MLP neurons of a small language model. Each row is named by its layer, matrix (down: output weights) and neuron, and shows model dimensions 0-95. Each number is 128 + 32 x the weight over its row's rms, rounded and kept within 0 to 255. Numbers have three digits each.
A block is one neuron, or neurons of one layer that tend to fire together. Before each block is what it responds to, as a language model described it from the Wikipedia text at the highest values.

Responds to: Decimal points and word-starts. Mostly the decimal point inside numbers in statistics and tables (39.8, 6.1%, 8.1/10); also opening fragments of split words such as st(udies), a(queous), an(alysis).
L9.down531:255168149110140037155153153087164135133135115117070151164087141131139115139078102165113095100099143191164168061181133149073092152114102131112142094125114145101146081181115142099108115174138128108105169084122168096201097079073156119157149143147163177137108108109062174073102180136081111085
L9.down736:141149103155137156110113178118154133146124129121110126136092111132166184147085178110089123108090141110132169086063120147106169162144116168120097106123152093118081120180158142087143116132128131107120175151155081148144128185182134152109142138100140129188192169149111113147174087193148203101

Responds to: Word-initial fragment tokens. Short first pieces of words split into several tokens, such as we in webpage, weaker, Ma in Males, pro in producing, plus infinitive "to" before a verb.
L11.down20:130112127165096080144177101134138096151101175192141137164097122135161164121115132053161145101096142071112138167106101149088174125159063160108187163099095131161144121124126139084156132129083174137135148138164117151159149138173105113139104147095147124179106138125117051115108075134119143178
L11.down63:166100154121116100157136138170123078097182161049126127063107178143129113149150152129131178110167092190089140109092142192165203140130096111128130131102136141200056154129135121138133117116141086162112130076155089075157201155121201077130129070097099088102111167119063134075145112091152158130
L11.down116:127116062124099146092120091163142120090139166095153162054124112122086084128125164095117109213089115153094129136145164066154171107134084135087129094111138132151146143188125112112079164152118108091191141149141097128123117149138137127076092163128135164090184167230111159161173117090115075111
L11.down760:130170070132140095103148108172104184119113167118146120122122109148167096143130157191134137104104184106134176152125123145122128092109087083121126161155139214113127132150133128148122193127117162118110124088162116107067060129090202135129123075143174139106095129125088094113143141150125117104
L11.down922:103148158124060042127157122112144038145098164119085120118067161130157126179150127131139114142157175171134138183094071117172104134137142194106130115125116106090142156144083128150172149116048131099106128133103147098167196110072137132119131154129150085127130144123166125168106136111061078135
L11.down937:119122125148172080141156124161149123109158147121134177228082072104115115149139063164085107123122126138099131168099079080158105155113135151177099110154071114140127172145136150114115127134099072144130078159128052120060107106111113137154173149120198120139161138148095196109181146138136148147
L11.down1086:179130072176124146124147103166130127145078093180140119103126114133101107118102084109159165098120162108138173060162143156135144132186130146052114118163137099137150148123133145152110109100067111095146158083123144119143097129157151126134112121053144138160148106132115146085127089161102159160
L11.down1138:032173115137100170124174178084173121169147172125121117120109146089087091136102071120181083137080108127138137133090081080145093090089114097124100178162082223113126113149103100129109097149142109139171174161171166156169193188113076161097167180168103132148112177117161106093124108201105130122

Responds to: Modals and infinitive "to". Modal verbs and the preposition or infinitive marker "to" right after a subject or verb, before a verb or noun phrase, such as would be, will change, according to, traveled to.
L2.down44:147086069075043141168136085139150137140135138104147099151132050119108121143172092128122136091132073144138119166128177120145130109163100087148169158124104054134119166160140143170140097140116138164126142217118093147129149085150109122115145123147121174168141123090109138158098149086177137195
L2.down60:155140134129117127121134099131172130130167081112138122124134135114117101152160124135135110123096106122139137129087172136117067128128123114118171126124137156155137182204092101117186073184154162118103149159104136162128095122117131089044119067100072127138127137058100096153124148129119132134
L2.down234:184196142103120136147138101159165143066190103165116152101095143128111073105183102143152132104056161135121145157187108141116157128146130058143150076131118106124123177133154150149132078075118118075172120175157155141072171116179094114140145099084139156137139165118183124163062154140123098106
L2.down737:113104111157101146147145160118142141128097189089140129199114171099090127100116099092072126134126139103087195161015146134088127127174100149175172166152093101147150162154141131166111135146116082142095108126060183128111158140084115064150182092145139153152105143089117133124175139117119094105

Responds to: Repeated name fragments. Early or middle word pieces of proper names (people, places, species, firms) that appeared earlier, like Ru(land), Af(ri)cell, Bo(land), also year-starting 19 and invisible coordinate characters.
L11.down250:060178145169106080120171117118113148171135084159117179116116102056140120116126143156130062106161129147113124151133140148107099112156142164136095114137170202109099143081134146135162147170152127180096059123147147182110154113163132100111074145158167135090135172124172094066127057097131095153
L11.down418:038141132119143105122130114109127148138125134158142124092108155137093140186158103182149169101127146130104127182137114129173147049096137101130106153082079151129110181096076111141103085166080138124150127173123108097120216121097186150124114145180138076130103164117172144181072145132160154179
L11.down665:077129148117085085171119064141128164138141126112146060064082106140132088148134122151164091151146075166101125158178104173149148116090094112140133161155080134165067072116075102141144169132165207138131040073097127147099094137097118086117163191122116159156154122141145116170127075135164135114
L11.down766:218151069069196134154099124086155137116143159139126129094207156097137164117064166100130188087184162085183114179073128142113105139161119150145096125067155127104094117076127107145162148167084144139097156085077184098066126158152093110122095134088182097083102091132086118210170122151117124136
L11.down870:064112102146144105155108105094128117112071172119174115089153133119084112156093192134126126125145126118107141111113196129111107166100167025078077131067110139154167130098195133150138165142108114095113146100097129146118101129087111140171141092126149124163059115146089135125101174150094147076
L11.down1204:098161160177079168130138128098143143070145156157126175079071111125105126130088056114141164150115027167088173159150144140173118170112152148098115151145149144116102092100160104090187161119156183144111105083109151162102046173138086145135105091105134091160081137180143091104155100118159170145
L11.down1214:063129089097114082150080119163162077166161170138143121113194161155144174133183163085117103142121161106108153150145032114132102148125128149195118110116175091118100199220123111077109132128139186165136091120113150073159109174169102108133172171190118166092140073110126076117088145108085114126
L11.down1399:158082119201057195118136146130110092074130111143155163144077175100190135108184123118116105145144134135118125113142111182133117181131162158096119093152156171115187144167122092116110146116117145095191117147151154138131153165101197071089099139113175134112076062080111156142117132085116125090

Responds to: Mid-word pieces in boilerplate. Word-piece tokens inside predictable stock words of templated Wikipedia sections, headings and tables, such as Demograph-ic-s, T-ur-nout, lo-an, lo-st, Play-ing career.
L11.down389:150149101153121139085096077091130096127069175106136108171156148094112150139164138138159220119099134161071107196132109146104085156103155165178120139123140144114174143125150134188094181107125131091097094114124088167189085125185119071166105106156187128088130054109166126160101145131171124136
L11.down545:247104140153115090099047211187073120097201121147091121128130125154055115094128173093092137124134119121148122131116138127108132076107156072121139073092124150136139122097181151116124138149136075138148176159185099161100171136136081152127104188166135127139128130210143112172151138141071160059
L11.down600:163135097106110152125093113173139145099172109134126132163167105104061069098091180124106106130174116069169132057096111130112174141176086102174153093156122139137087106047153144087097159110122153106160150138099132164076155128172152117138117113109124149116127173160191088093135127088183128102
L11.down723:209213152088131180106080145098131066157138188117128107147148119110102152135113093127094093150037079090115113139050160136138115119112095089158137136046187155165146105154107149134129183138097163106151094149141117124159135086128140157075103128094133171154151078143099136153095139086121172135
L11.down796:219108094134168161082098164129148100144167143165124135115153110120084120115158157162074121121093110139111127107116131173118125087167108132147119193116167094139131108137186061131126184090156113130150184157165121098116105124126128143088148113171109104089156137213164094099170086126146108133
L11.down818:112162201153116098138146120205092152081098178115133139186116105149103118210153160207059150116160114116059105165113126141139135105130178139155125137134128160109117093138051150148145140137131089086141076107082134156134141160129137137135085114164149122184120176093103122203098123122095161141
L11.down1385:143107151146070096080125148183138167158146110074190173111130117172112136153170110136168064131111177135171135160125071179175108157113100175140128195095174045145173112189159110153123166143197152117134160087120089128133163133122118094144143136183113089126190124113128133085116105127088092146
L11.down1516:217114089138111095116141129086112143152105129123117094174112133128136122140137155150171177118143128111071198137035134112067066101096119102120132093137169136142142155141163124107154128146154107127160160116086153191139141162102157112102121089154074092141133090138117116079132115203145145152

Responds to: Infobox field-label endings. Last word piece of a label in Wikipedia infoboxes, table headers or section titles, just before a colon or pipe: Summer, Playing, Status, Height.
L9.down975:144117187128126079112156165190128112138111122143155145163185079128112133129100142131101184101133070137077174130232175081089128131144122113150120006133162166139163141138127137088146160176154171144102139129172143118078091097096145140073120172177167153093126167170106140150046089170126147143
L9.down1318:146139171178122143061112191170132151146072121092156060145112119112147096116125151165134152138143108091110145111171133138037091148102115127185130018157150183160124122134096125149076115114146150120194145132107117136086168152100105133072111154085138149047052151198159129092164105107112111113

Responds to: Mid-word fragments. Inner word-piece tokens of longer words split into several pieces, often before suffixes, e.g. app-lic-ations, statist-ic-s, outst-and-ing, Fam-il-y.
L2.down22:170177112162107139152145098157121133064105132166097160181133198153121164117133119166142083084140129174147156175134149131112122081169175119053129118097103095145070183153113123130143093085128052039157146159111174116112155130132140154066130131154153192151118168135125075194133118108132112128
L2.down283:143092126128088126141071156143191086114176128121105045092104096092178131142170088080146161124149155160162105150010136026069106128086123119100171092122136134107140090106163115146173135154193119136123185149172098168102074131100154167153172146119157101196116097125112105151113111128097096145
L2.down436:115093132136092146132171132127136172110183116154072183107157156097090169080094094139126134149151119117139157134143126099088161173139181131175097092180128080117141100129166110132135186161129164088142127158136145124137129103128098098122129188106191195102135160164105075128109113151101088069
L2.down1040:138189149147140097134165160121119121121128114136075145072175165110173220109151178107161146126123072177166132129168095133109114104165083087121095144130133108154105111137118143089190128115121129142128131186170166113134139163143133126108123151103131218173118143149123090099093131089155071083

Responds to: Word-initial "se" fragment. Mostly the word piece "se" opening a word split into parts, as in se|ssions, se|ven, se|curity, se|ttle, plus other mid-word fragments like "lo" in dip|lo|macy.
L2.down59:120124131100144174133115150119117204121176137160145152092060151136112118113109163136097166072153082173091121158148078100131131091101074132130162094165148130165129089111099093109207108111121103123149159099136149163138164143174127194125180170113124158076135116124181119143148166079098122069
L2.down697:126094188134158107146102168128100164135111051162080126139113109156099212148091072184136107102173158085157133169046095109101074131135100085135151137136164145155140137127090184154181161124154111145139127120153111167119138113162120145125127123143113100115113076059136092148167132095150093166
L2.down850:144113156136146098131101106153103136150114038099114143149108055151150149097130100157095119038071080121071078149164154154149109090078097122162169098117186117140156108151179146189170134146115119174127175160128157106099162101116146135173168118134141120153133134122077115105207118149115130131
L2.down1330:188136115125175144125134149162119124136129060130155130165159073172068129141128125131156106115118147175134140097094157134101114117129085163181109093113105116154108068126184154141063126147146157112173149150101144154121160165146082117089194101076176140162095116087109123203138136144135057148

Responds to: Family-member subject nouns. Kinship nouns right after his/her/elder in biographies, such as father, son, brother, usually followed by a name or "was"; more weakly, tokens ending a subject noun or the pronouns he/she just before their verb.
L9.down1033:044156194115161111080190139141048129129078132116104121092148138070147118132154113136115091117136140114177159150182131072120135139091123063097100118119135156103105147124115110123134155081182176116130131159111161141109153148094119190164187146188108135133167165168158124080150097093169126117
L9.down1129:115114134105135094134182168125153114069088115179115152110088132142156142125158144178115075078142133115128147143205134150115083219171116154106158167102093171102130119150158154115117099134123107136155106159092172108121139148025059140114161159142081156159146171075141121184124129168173149095

Responds to: Mid-word fragment pieces. Short interior pieces of words broken into many small tokens, such as b-ro-adcast, Bro-o-klyn, d-ra-ws, acc-or-ding, plus decimal points and digits in table numbers.
L2.down83:068151126106096153169151161106096148108162087129129180122128186171132147129162141141087128176129148118117162153145100136030132162125160150112168100133098150128138128163163131145147115094129074185175186124134147144127138127140075078074110131139135160128128110118134118158115129102199086083
L2.down761:154078127170201146074175123136135125122155124151088134159110151087123135149121110159135172114149145174212205108125160063131158184112112110105115067117114118094066105127146076178108085183162099082173113121097109128097127131127119156127115120133094117212123135049074160151142161163152156081
L2.down769:110136107087112106082145106094155151127064136153069124138121169110146124118084098163112139145117085143151170095072147154151106127152153112149123255123097086116086160172106189136082081120143124072093099098130148128121166102146086113103082197163138145124144129134105112153107154098151170099
L2.down1056:152126106119147124109107081159134148105159162145140151122097153145196145134166109189097204122115123083143174081104177099118140152094105155127119120152108142137156138157132101147194067070122165120189169137163145115108119115154107096131080134164134112120133093110095176113131068098154140182

Responds to: Third-person personal pronouns. Pronouns he, his, she, her referring to a person already named in biographies, such as "made his debut" and "In 1820, he married".
L2.down226:111140103162110140136072092086084144125119132137132125127123084112087134102126154095089134128151100157169146161190119158110130142163186106085155149153032084187150117105142123126132104128135126079116101183158074192116097079155156162140134125119128134167164128142101132155136110106124185108
L2.down282:194161119116103147143148122137148074120060133065082135141167057147017142195132094141125108108111130167117149178129117152051121105134149172120075106123136112131110147079139125143090128113078107140085186191134124161185109102128068125130133106226160117171108168115118132116118095135117182163
L2.down1380:110071113093158107144113117104136121214091119135146159096132182171162118138160139081079086178106176111137147087172110095111125113046106073172170112151180101098099179089123192116166096159163077166037134125081134119093132118128139171128155141137106140131117133088096144142133115139173106150
L2.down1493:172123120154121130131167102087180109173133117097141086075141099227091087177114138201143128053078122124099094176158111129118147071092128087157123113136164135072152090106147134159096157177092098082114158067123151128110156146110138128139176166157157132164084137157157210099127193104077144086

Responds to: Adverb-completing suffixes. Final word pieces that complete adverbs, chiefly -ly, as in common'ly', wide'ly', main'ly', plus the -s of sometimes and similar adverb endings.
L2.down1229:159174167161176117120123126102143113111116138179181097124114146111133103076086090121160165159121109063134179133173130122152111086111112136193154104161160131117133144124135088139109078149135146155129105083130146118149090138137115124142148116123206209123121153145152156168093158109121116134
L2.down1233:111127137119153178122125151133123108142174117126175083105151133162140123122133130136118100108102169145123124109085088153132143107094097151078062112086128136095169106117169083122109141101123115183191149117091164099144123142157170103092187121110150185157156164118087131215188102135120120123
L2.down1263:133134076125115120125133094171155168112118059168091104112106199123106131149211123081126119145122133082129194121055166123091139132168122156149127137138112136088090117173124162134101069104125159099125124129115125139162188082097126139142040088164158135101106143113148110099122155096129135126
L2.down1364:112064102104115169132156087107194150138135112146134153097122069104111052143144171189135102136108163185134123150112124145140170184143091181144160171080093125132147160155109208114055124153125169084105142128088114119131152117118136128243127110105124119069123077185154057170148104093167146119

Responds to: Compound hyphens and quote openers. Mostly hyphens inside compound names and words, such as Nawa-i-Waqt, Jeon Jae-ho, NA-236 and Franco-Dutch, plus opening quote marks before titles or quoted phrases.
L9.down807:061085101109135145146164120124124135169139161086129185078141123130180088088111082137140101136114142106078100079219122110059125135088047147094143124162136127144086120138182117095118154163173151222174069144134149110094165167108131143133165102164106103133123116088100126186158097164144173163
L9.down1051:142113099131112120162138122191111196122093139134132165070090185102218095113062095124068117127134125134121174119246144136079116108099162117131139093136131120191105093171164104115151120078145136131156176186125129157195119134115154167119142087122066119152101120084103124126125205149131164135

Responds to: Number-internal separators. Colons and decimal points inside numbers in tables, such as times 4:09 and scores 62.50; also word-initial fragments like en(ough), le(tter), so(urce).
L11.down25:050136086082140171141089143147094099205085087067095168134177120139091120143156147129120124093223123127179119193106099098103121104192117122135067097112186101124130164052113105139125178076159128130056097158146098106076133099105154140075099141182101123166104103111128108150141150144179157147
L11.down124:233172161057151176120158133065109159085183112138095131100099142120131063100073150137155129109174101169158113152099139124110108112123147130143137119129130120133111118044139090112131126122159102165113132161072057178063163110073140168133149108106126156127161119134137133167115134164129142146
L11.down280:044122143167137136085177190147164115199084134136151116089137112105093166062095136142111108070097170165064150118134178102114129186119115075111145123104108107176173111119134118076151146170174102176123113125142157170075191137109185163151117149158157154170152132114081187129078140131173134181
L11.down289:060089201134200141131179173116117142147122149126116111133073147166164159082103169126100129154060155075085116141133150169147101135211092125110110168070134091120084156193110148132164113145163055135146143157113180163133139119142116118073100143131106121141134139131168118143131110050134115147
L11.down480:033081125123091113079140119138060123095109101063126117100121088162070154150153155138114154095068142066103093170110135133027101151166131116080153061128190203184109116078145144077138110094157086158151160156128124166145138122079125166139162115184123114126143108161109152120114108061163125162
L11.down604:049104180176140132107158105092134106165076108131137111156117113185101120179119108159128170075084101165141141150255121106054110116182128145123144026098129058151126163124133135101221125087084087156152122109114084138163178169149094104117136088141104073121124159124083114109122185144088104117
L11.down911:129094108153133101119160079073198171192181125102154147107091076180080113170169102094152109111137119156148149113132147169167175128086102114141138142137129078093189128099114059087102074168126111120119097056131127150170115073164112103161133093146182159060116099145148118064180149091154060093
L11.down1275:033085118155082119111201139167118080194063112137141213152084101177188219120056110155064104126096083087141109097123080122042110128141138144140130119103155147118135132114114153113152121129133069164060109184147127110158134090160166124151164156168094103152127122092145122095150134127130095159

Responds to: Repeated-word continuation pieces. Word pieces inside or just after the start of a word or name already seen earlier, in lists and tables, e.g. Grandi-son-ia, Fig-ul-us, Gourdo-u.
L9.down537:188146133103205136155130106174097106115056070140076139116105207148104126121080113189114176114135068130131085128136105134097136146108151136086144175144125121133111103116153144103093169120128153130164141077140111096195159164106085128139152104112105151170182176061184127102134095105167132133
L9.down665:176114066131121138113166106182127160057120090154127136146113124160120111148080123097111144127127111128123117056150138127163152154135096187078119152152116118089153091140172183144117156097172150126110080021127108175165104081068141141116155119068102153158159130156093154065119104141128140102

Responds to: Ordinal and first-of words. Fires on ordinals, mostly "first" and "second" after the/his/their, and on ordinal suffixes like 47th, 3rd; weaker on mid-word fragments (cc, ist).
L2.down331:191098140142112116140112182132130108109120119122105142088091145117130169092150136138176178198133124116129100131068142088058129161171179125140133112107109186162117117181099133126153047123136061145108144143131143112122146117188158162164154150130161129130138193183145084139170172154161148092
L2.down484:143117142118101148113098141150168100135108151070144142104146112146167158128110055107133128127082123153114153130147139147129142109172131091130111098102049106113127092208063160125181087124095100126119129112115180107109186080133092127164112070154131061093170116092121048203094142127158060137
L2.down762:121114124133125173103061178142064091128143089184108154160199099190123120160135153113170092197136147126127155164061158072107132129124113181171128110145082082096130101161166182172191086055162118081092147142120105130118133102129096088136126136124187111114145166137175141187183139129183192134
L2.down1425:144130155113087156142192160187150183102185081137142107108145146095132136149134168161125069106147192139161145095094100113145084190089134150119130092149115136061152177158082180141148096138142130160080108149124125057131176134128111118158148160114176125110130171152103068170128141087147071159

Responds to: Sports team name pieces. Middle or final word pieces of team, league and competition names in sports reports and results tables, e.g. Bright-on, Scott-ish Cup, NB-A, Texas R-angers.
L9.down924:179103141063164093123162172094115080109124107137121122170118149118128110127067102151077136111115132174093164166170154132073161161101086187185126045148120098139169135108199142117008100165141126123207113106110124145204140129163114065118110086109156109088137143155153168152120129178086209068
L9.down1341:222112069145168198072112134142159068111095162168167081123118156145118158149082124119122120164192083056117138101146120102089114170130087086134094115174117090151166118170126158135119148129090103144130167151110072083158139087113114105157073146124084147146080154125131131131120093096111171158

Responds to: Sentence subject end before verb. Final piece of a sentence's subject (usually a surname, also words like they) just before its main verb, as in Sakagu-chi scored, Elliot-t, Ty-ler chaired.
L9.down127:137180072119081134125125147122151103175118126129144088082088143147155099159161109154156169107116136166127184131149117117071091090212075128076155143111145130085136104123148090156112111123161060108141152220162119071140136089126125169128141109164125123132127135123110109115096120139126136123
L9.down800:113146168134101094128137091123134103140068172104168115097076160101133133167133129157098129154107104122070094142182149117144070134115175103034166120097140117130115110134092116109182099158105113134105153140105138084142124111116095249141115157123100127117140129122004110108128098113120117111

Responds to: Opening quotation marks. Opening quote marks, mostly a straight double quote after verbs like wrote or said, that begin quoted speech or titles; sometimes other opening punctuation, such as a parenthesis, slash, dollar sign or backslash.
L11.down149:089104185111133151114158136136107196126096113128183136052126124136099132114101178132149101141088083158105163111221149123017145172130121118160117117124132129160111134094134120140120222106084121117124153149127128152130097071094159162112199071080123167158113172135129086138096126170142059103
L11.down155:078096110154137131160170073043099046201104209129105126145113148129156147150128133171119139098161124103098078146232159199157190179167131109112104101121146116082157138138095140160091134097132117162085128134124089117014176160106098083160129106103154138199129120127118073105142100125131113136
L11.down208:000137148123121099144100135084128168123193140112130147131123160166141091130040181186115137146148102134145221155121146113061096073113100161137132235152072155096124130147139137112142128188112067104164109094134149156133122132145118166138169103107093143171152156073137135141149068152130089136
L11.down391:142183174073152123116135140185132115114129154083100150139156100163132113135099026176162099138152141129090076075192109126084095115081157163152160075096100110132145128146227107196214135135098148140132082124111094098081172113115071187113054117177096141151140122092157123072165142126108166153
L11.down448:165084136172132115151159083169181148120165068172095073108113107044127054114150124088139104098174120158111148125158118112130135161125148090118122117117155133132132178147136173202140070139098105170156150182146132135087111090156155138093070164130103150181118134103143150127112167130080158121
L11.down500:009187168153118129151151127101141146073117080141073118110132163096123115109126096158152174176081138148158245117201130111007114142160098120124124088107145111115151153176086145111102138105106110125122091160132136096147150107121134102095172118118155094093112139155122101105167122156146068162
L11.down865:037093113082111092117156192162102091146129110086110180134134114171176173129128132124108078115131119114085148116215147184053167127157144123119183114162097162127095135082109140077184136115144163172136159142122071169154113132122117113089140082116100122144133159106096103135114096141092133147
L11.down1184:154121136135132080104189097072097113072131061141122162151117161131117156122150121137132115139173129105151169102116101104066136163150113157092152118124109143107133050170156182091163132092120106116185177139107096160162193141134173080126120137148097104136108052137126186149116142166166123124

Responds to: Article "an" and word-starts. Mostly the article "an" before a vowel-initial noun (an interception, an alliance), plus word-initial pieces like an(nual), en(vironment), N(ation).
L9.down343:142088169105125095138056157047152132134205124129144126101118088138159142079147144117106093142123171147150083108150135080109165162131138125110120087097152104062157183087156114167114128112164155130125130151137142104102141100166135093184214166194145113131118068141070111116108091177124137122
L9.down1309:179129103099149101197085122165127105174139163103155194087150102144101139084106125115165163170142139141166121115117112091107136162143129092078106086118133119079120142166097159130162112069148139092136103127119180085192118078074153087134137114137153119078169109128083128138118083079072177204

Responds to: Ordinals and rankings. Ordinal words, suffixes and numbers in sports career and results text, such as his first goal, 13th place, 2nd leg, plus stray date and score numbers.
L11.down42:114086132104120148094151104114133154114094100117094144069171145151134128112168141153132161118117112093114130055031137111163104178126123158091115087179194107138162159127150098155149186108165089129104169100167180063060147118113203123054100165165119122096147092163125098171142162124132111133
L11.down472:192130132094110145132117111104147141067130152095131102106182168120098128124188125138164198163131156092084121171122154081083077101129131111159081104076148127117159168065097138094173091170075124157136096114141095140142120122142160184103082124156109155124132186077123105191130131078161114161
L11.down701:194169111119132101051114068129161192144098133145162103117101115184115133116132124100090118135126125161060110162179115124075145145155156146116076137145118105050139102054098186145117151143109128136168111127100060164080098151133077183131156150161144194126172178096171144180124094076139171162
L11.down735:097191146097100094168088094116065131106071102148168112110079147104103094143127155115118078169126142134061161126094110203128127218174158104150140145138149082140120110097115171117074181115126172093112147170125143064112135120100087107074129129135131177066105163165149117097160099120095153137
L11.down768:132159148083157112095138134169132126130122168106136162080058146187135106137091115130164175138105112137108138086125145062111125123128119165192142112113114096066211137071102082112135151084127085200124121085147130085105067189087074157124176180077099115168136205170170112155139101150105075119
L11.down920:096128066144195123077140121102158127113137143151110118173077078118131132174172119093126165144121168108145123162162110115172141132107122072085148149118108140166115118149170107132088173117185142095142055088109187123124141085159117151094142147079124142123138112158143087153079125109146092066
L11.down1094:089113153121105148119151091141132099111183108093085069121087085114134151122125133094116114160097127102123142124103176141094149148196095116183095115163114126122149144148083114196120191107111116054122158138160046081138123112196158117106111115154113148123106163108103186116179103101125090169
L11.down1444:168155116160100085100118140172096142125134166166099126117085149121156125156121134103116117139096114111151120138076100113145194159140147143136126137144100114148144083126105162227111068141133130082185150138075151154193085189188125168102099165119166130113090092098086222130102104112073123116

Responds to: Repeated word, middle pieces. Middle pieces inside a multi-token name or word that already appeared earlier in the passage, e.g. Ro-ch-dale, Ken-s-ington, Ha-s-kell, V-il-nius.
L2.down173:052087162061152160110208172148075151147116110119137056178086107201091067144072121141134136131165128192157097125063141150123157111126131120132151156142098100062083075150149171123132129082167127109148110124090117160119115176094146156074175067104126187175066112116143131107115131094109121131
L2.down286:138159139157113111115079118121194080099156078122117135147156095030135125103142141122146146129133090089183130124202130145155060119161148155133104085110181154195152147090145105124155113132140105119121154157170136129107081097169108161196129126136071075123141161170130141152211136162177082091
L2.down518:056106184074159149099178095139063154181138139116093043135103122196114064105116095168142129147148106178121118090160144113169154144114137144132173159150126092122103051129102164131135145092191137086163108140115081147143156126123112129106194090059118194134081102146089152084123099132115145116
L2.down1215:055114132122058116153146177092146133136136109162079127154040188080114138148171145138110131130128147080197164117136104133200074134097136160134126164139129079162151163079095208193128113115103146128205164162195112125105136181164154173179156129118053171114131099137062137153140165076133162132

Responds to: Opening quotes and apostrophes. Opening quotation marks and apostrophes just before a title or name starts, especially episode titles in table cells ("Sword of…).
L2.down114:097150127145112154068180145087171164158124121141137087156082127120099141021158128168125128097172115140100097172157156142138112140116152141079129105129119124164096119135134146070174134119134100140102135127138147138145150100132134164112161172103120119094106154129193084147102157114146144113
L2.down499:139130143106118100135172139145151137131084087108151149109176197132110125085119150150129119095052066164075156124145188097035085119105176108117175140158066121144072147174121142170177095113078133129159118159165154101170136074152170136097135083099091150107104091153097112108101125122130097152
L2.down607:102143136090076132137110115136097146148125141109083183173058096158060081049097133106152185164100071127124224099169155117160067103147186194114126121135150140094162080143128097108126130148150158180190145182085163138140122142154099159139127130143106168096132116150153125121129163160166098129
L2.down644:091134173152091108142154201143132203142098108107114121141158143150146115092135090113158100097119135105101143098168160167128150141143138103117126130145084133102130108082135154135161175178108136108150128156107082121130167109158129070101211144149174088108105130188091121100162096102165123114

Responds to: Pre-verb slot after subject. Fires on the word right before the main verb after a subject, such as adverbs (also, previously, finally, first), relative who, plural -s.
L11.down6:202147131156101216134166145074074110098139172158139150093166149123149159131097128132058178099104149144054117142148113116108132081119089135045141126129149155131101142100138124152083163172104162055153114088123096149129178100158087095154146128141093151155158132069119117143185144095082169159
L11.down79:157131015183174102128095144156143093097185193185133147090114131115157205105111159109103153103132180137138091165112111137079123109149126071103140086132158124137126149116153124084140125174070154080126100156099116145133145146191102081131078047129137119099127121141142174122145105198138145110
L11.down323:179141145146083109105097154161108069119094173193182140127134128148139120162122145113090069155111133148082099101137096146142106084165164132128160070148170100131083080173141129125121184132073164168155145141144125119081102112153158119143073146146092159091089094093119094102112191045136153211
L11.down563:217099137185135123116131108086131109085109113121122132163076152162117127096096105120124154151149146134190078118129111104071146148098119192124098105090118115090138085163098113214122106174109138143158107144109142123114141114083097107133122154093187149223184145189110155122111064116165131156
L11.down575:077170133122119124096162139133191176143110107084091115160163112173116121102106141077124062143163089110120207104155133173194139097116074175116064182140139130150116105165096130140077042126140080052141178165164100144154158118150062136135152160149134137133086134123142081161145130121098163167
L11.down975:191136089096072127150154175140159137073204122191085117137068131132124136105103090140158162127139104177081132146139123149073169095114147188095150144069147153110106109081142099149170151110130134126146097112194134073195124139068182132091171072106092128128144114053169125219143105135163125120
L11.down996:083180146133098174167125146163091135123105127141143164115115128119054120132120116076123126094143105137120074161090127143119155137121157139156120138122127150151160113178128159094132121132141110191129166132135149151125118125126111140096130081100107124155129193095142074107208092141086163173
L11.down1111:080080162137137126025114126077145126137157138110121152162136112124144111117152132203072128118135180113147127118129121143171115149117162081147111162075085106106067130158102128148147124092114143051119146133165096166103168115129090145062112167103188101179120136107116066177155122170135145113

Responds to: Sports stats compound fragments. Fires on hyphens, spaces or word-start pieces inside multiword labels in sports and statistics tables, e.g. highest-ever, Record high °C, 40-yard dash.
L11.down275:187146115152126101069133087148128147140162123145150109122126129170171148122192113101121138080112166134167088159101055102108155110176102101137120096146134125089116141119113049088113098154155141118147154114098126083123135143099128131101151148123122155088143127186090168106136142132173079060
L11.down413:255146135108097136147152134168102136083147081111102081102112164145119110130146154162114110110126188134123105127135111052130068162130161130163120150145162150101175125178164093110151164113103126126086191157177081078115131093153088159173166149117132054163102090105073096151113129121094155092
L11.down447:165163090168125158158151078206095175135147123112124088122124143165143135154122155153148126096177139120166167135099138135152112116144229172153122126177153134131205213123102181119077159147106159146102107118063163097106100105078077113162163104117114095125106156071132143171089150126112115108
L11.down722:162149176177077116169142180119078134149097054125111113196121100147094098104131158111158155144124113043125143118089113164142106103088109091119151118099132140147101158144143120122130137164097132110127161108226121149132161117104091150134117200166186129120125122142080100169093110184096126138
L11.down858:126178146145133141081171144103095179100131157111108137145181131121086117100092118086129112123128126167147179084150124145105144092101125148139184201182092096140096126113114109083114142152099117253066156168148121087150195090148140130113144184110098078164110105184115138137155066105171120077
L11.down1011:166161096123148124041161129132132089114074155154168109187127159161174099156114122093101065117171123178125112086102132142130180077128157151134171141111107098147092105170113208123083120173122128065123207098127125125123052104163118122163123179170133132133105196138108119150097157172127152135
L11.down1309:098109165171157124042151126080138205178136148106186163079135146164153172108095079141105114131172131139136136142228097136077086132125120117109080137093102148105094063148136095077135115140150130103141147214158098110184118178207073110150152098079038146148137136171153140170099116089118137190
L11.down1517:227184106126101088139149101090086060077142110165166089106128121152108096132163157134202129112098123158134198149053123096089158084138156147173143194094109143119120156132159107138188099119126145079127140125123116169148098146115114124123152086121174116110143116136145171153151113115122107153

Responds to: Sentence-initial subject reference. Subject of a new sentence in biographies, either He or She or the last piece of the person's surname (Rinne, Tobin, Wright), just before the verb.
L11.down179:255185162172096124037118112088129182100175131101123153109121134137122172121139147128119148148159129113160080160104076110136072090110070145109163081107133090077128080066146172093105119104150111140165165073090138131139159148163150124150105081104123115123173160132169152116186130098142145112
L11.down382:115085115113160123164135137098103164118135172137123168124104126141158074177136187127131166100127140112141147140186125137134127122157141126144125126137100135120155099137132088156149141138115103167116095127110121113131094089188100078146137184061142134073096104125173174137118125075104091081
L11.down470:044160131115099117136154145131120156111120145155154104129144133093088117140075174104144111114098093147107226113109173157119154147129142100124118220146101136084129122147150172101090115111137136081063086123106151140132138125102104113121131190175155152147121104117140065123116115140158194107
L11.down519:119123067130150111174075107071093136226122126135136152054149130173113079123142140174167104083095121049102113140073103129195137159129095175148127170145156169125223071155146141105113095104122135141200128140154168165125160142097148132058105127122133093163166139143056085074129089125157133147
L11.down907:087130125098077095110148133173111171180121118151138118088087155131115101126118124113099113085082089181146135096223186104157154159113129118124104167201114096119115139153152141074088106131170095094147088160157157190164149090141121146132108172144107190163123139117159068119149147109206146132
L11.down1200:141147194064123189185118088103097093116116117208132173139144143127127115171144112155073095123164108092067130132146122147119118143160160113108155120097123119093142178121153151171116158147122146128112140100119132157154116128106107104180081138153154152076118163168157058100169095082114122132
L11.down1236:087147120118070177095206128132175160148111116122199103118151106136118154131138089137140168128111086159120132133141131171164128114134130075124147176159093137055178137165121109116111102089120106132146086166132144163143159113108105088115171144215108097111143105118171108113121124159200154149
L11.down1483:137166125137116087147151095139164111136104155082129109092163096143122105134142087161154132111137168074111141161118180103120119178155180110143168161122135153131194118150158142111087130095109174063123195060145179111135166074196117115091133131146086132158158153073131166120146129123128111140